config.yaml
n_layer: 9
n_head: 8
n_kv_head: 8
norm_place: "pre"
attn_scale: 0.125
bias: "all"
init: "normal"
init_std_qkv: 0.0185
init_std_down: 0.00435
lr: 0.0115
weight_decay: 0.023
seq_len: 2048
doc_mask: true
train_tokens: 1005000000
steps: 4111
MLP neurons of a small language model. Each row is named by its layer, matrix (up: input weights) and neuron, and shows model dimensions 32-127. Each number is 500 + 50 x the weight over its row's rms, rounded and kept within 0 to 999. Numbers have three digits each.
Before each neuron's rows, "fires in" lists the words (lower case) most often at its 100 highest values on Wikipedia text that the model never trained on.

fires in: "of", "about", "as", "on", "in"
L3.up452:473481516557518435463464549420475528426559483523533517393518527485392543572473446407519494407458469575509410493519556507575527475526562433504588476556451430511550512511454440459466410521513487565480454474546472534448464502538439417447566608503538528484599476480503537486404401430495448497

fires in: "in", "february", "april", "october"
L5.up846:584472453431509492485448496497469433524557494400480439438447465567441560412621469507557493622419499389573495512516531548477529508486521531484573627588506466509567362464547481527478451517552481490490465521590517437414514469495506440497544500478549548522447579567476458511450466546459502520

fires in: "some", "one", "two", "an", "to", "another"
L5.up233:465537525445460498487387606448491485502583514447493471501468551582528495449523445490505485378471588480511573473475499526503431444422493447533498461484546522495560508513501505521484504580541493495497546553529507506511591527570510447451552602444565479484486418498450515511602492585440527493

fires in: "other", "of", "many", "various", "several"
L5.up508:491521581527602617543467532558490508539508538549516457578574531580395416443505545406469501441466486468475542540471537469481444551552460441554509472492597448549444492526612561528495578474482507500410507475573534487500547480507474406489522478488478434485480518555521516563502364616528511449

fires in: "while", "as", "to", "these", "although", "according"
L3.up463:515572482528545543526453542512520496562620562472414533470540470487555467464466483472532396493528614497575434481460520525527484508539489505521492489538491438486619402579541556586440473535527497531562505469543475441584399561455447529520519426513544540534404465561581492600546489455562527474

fires in: "of", "making", "two", "less"
L3.up575:590539479538523548485533443554495466487479565550465524520509533552501517437417461450472438472495553460604534489589519503529459444561467459473531488566468463464593403559493518514487565468454344522414509498500459465393467441581468556434529556458481481378391561450457446567467426582568530493

fires in: "of", "years"
L3.up877:503631515504472466559489472517561464546441489525429425580474578489463535387541497501533469522488476503518462569486537530512494500567502460415500498504499451467576534545480539551537518511367518401543486490506390480485523460495515552466500415502581516492465498476385484565453610487469477418

fires in: "as", "under", "into", "became"
L3.up1917:419489422459446662388430486450545522493582545454497449541434585568564518498445527437505556463541532524590467515564556496533458428372489450452446536434508378471559444478498575468558474524589507544526563569501492422474542520534510500540469497582517545446441494474441543525514417588418455554

fires in: "its", "been", "their", "to", "s", "had"
L5.up1530:603478559384486496473467490492445537493459457500457506499521488489464466554427425569549488415533573481499451484575494598544537407463533511524604490484459415516606537580546489520502499449482579477444560458439475459545445510577543530469378557518458557400531566478477401525420542414502570445

fires in: "of", "what", "how"
L3.up113:507447498545536540548516443565409484477507510415532484506487533509518570495520466518516505506505423486490527542496438495547462474505414506440487439585459435555468526521470431526610464485437496457411567533500546487376424543542528458398516496441383512594522480421562532465436532555566486603

fires in: "after", "at", "following", "history", "while", "since"
L3.up1822:518505494459465491463465533451591517452536498640515502442610528569493434462527600472458497465573444570369600520582590395545461434463502559505540497553527449473457503627432518445512436511480511456535535486476577434523555528558556456486547494562487495486405574491498452484480521499429564510

fires in: "league", "division", "group", "stage", "place", "european"
L3.up949:483547481530495568459451494404460420562544506531580552593535522523485400504507463489493436428554342571541529357551429551579434512556486435482508535410543535446460503445413495455442569526537488567501466538492507552503604528514469553447539549502485453571591486507497552456533581472487579484

fires in: "such", "would", "red", "will"
L3.up1572:528427496554499595566568526520467543550511538441410461506550426583536495548465592505509534432470518578547506436512550557497471511534498485575378498487453521516450445389441460438548479541441478476439545475513565506520458517462422532507530534502550455499526539515434468503445454470494479499

fires in: "as", "a"
L5.up581:577566444524583580575487427483481437551500441500446525480508434468496497578490451460430429434538510549506565448580476508574441402528570407440487465509487475485471485503497450492541467459566403510520475515530471535531482511494448571510489564524488544492462489356420537417538472498378520516

fires in: "of", "to", "from"
L3.up1518:455502473502492420422472412513442569512612434475520438506535401423540549504515484535453443471451446527497481580477524517495530490428484576478539556508565567444442477616446505508407541504459477478434484476474457484475580615517515537441491512491459499567458499565493461416496559516480620507

fires in: "of", "the", "in", "within", "by"
L5.up1504:428557391436432543455524480493471501527549514569489470508553564409534547530479447521453574524518480549495521493519490535429570490537400568454453580538421452456488571411484519512510491514531471529499456544478521453587658525470456453637536554472603393575443656515467517544474536513533499527

fires in: "which", "life", "music", "that", "track", "state"
L3.up1500:474464540491482548465483512498525498630467533579496518595444558456539560503436523464398551516447535630476484452620548459532514460507440520507492557481415533449430462548597440546428423517501468442407525506524420560484576488544502525512446484544466454511573502453520536534503519544420513507

fires in: "well", "part", "in", "late", "on"
L3.up1619:572475576522430458456554490511502448586425444481505479478464424514532544465466485593596553509468359497427442557439509596451570502489585468504535490484577498516493525498518471517538540603544551453558464506437487499543530534509516409392562465524498503508492533570493495530495537512411492546

fires in: "and", "well", "not"
L3.up1555:472560474495566451458511452483481538470464517478493450626477563505584551604487624579557498509583482474495524559551558512567561513488522541482557490559501455436579537484581532450569531522419477599489427485421509405480456530535425448542549560470596490492518485487511501431438542481414470485

fires in: "which", "one", "it"
L5.up1464:504472519450603473523491525511511481534521459479597487386496533445542489541463518530535501433412458508377496538457580432588571486464505525528452473428574442589467492560490404503504498491553528496417492478523585485524462459539509461502505521577433487469500494469444497505484537426422468488

fires in: "an", "anion"
L3.up442:541437544430506443527553497552462489466514494524444477481500587569524630538469379467549481547513605450589436439513343448496504528478514458456554410531410444408527448532474461486425532470461486510508550513631394479447495483577426476473451453511530514544503531484531478482548487512551525541

fires in: "by", "along", "among", "at"
L3.up1926:420503488459564462509462506469580434498536443543492387479505590417442544515559538488439450463510551494484461558513640479535569437509589506520495551538509535534581520527429586461450551483549547466459462530488536435591454462378585559575472522502472425468505497400439522531518520515500405500

fires in: "of"
L3.up1655:578431485456465575543602540590502567563490422540596516533471511524518411522499447503504482506496453533579451531577561454528427389513503583584480569466448474475562409460559484524514426508579596575373487468464556490603490476544502586471393514544501517473426528355495520535457571559498481559

fires in: "united", "world", "no", "first", "national", "years"
L3.up162:453419433530441425455460503510470506573563441444574509495518475470457525508480454563508544439498541530565499450521513445546460567521499486420527456432431561538422501547518417496545542523563481553503514478480505595418507484495508492473454505544580482496559444463469483572362472558469489597

fires in: "after", "of", "was", "during", "when"
L3.up426:532444480415451363495547561592504532492557423538551603459447452520466490484471605508469520516407502529438539477548446490496478516597560504507534510509541466459479452474466484551421461471596526391539535539611480508537506509478514498492385569440491475570466567527509517533493413556500471521

fires in: "of", "this"
L3.up1345:567568597544525470450512479453481502425478498541476453444472477547524578426414435447414486533440471562555587622489471489533475596527554397487429493521536507601609440538500558483583480568542584458544500471482517441455404524477515492474501521538500467505456525508469446557531429518483495542

fires in: "after", "once", "now", "before", "previously", "then"
L5.up2015:483547504418538460432528412434561456519482533605451486533487492498448637472554473487507513494525610517481517423471523480508571482524469497536505529465499550465495555507539570541601441546484517578576529481439490472519456523515472481571468504461503494523468454512555513482460482458452518551

fires in: "most", "more", "number", "early", "well"
L3.up1808:478463472524433508444457473496505507562543638402450445467501566567433533458548458487575519404483488500551471491540452544378549534539500505492505502479410516499520514469455518466471554495472443536581505525418577477556396442583506524507463544456509502579616449452488427460501579533394558598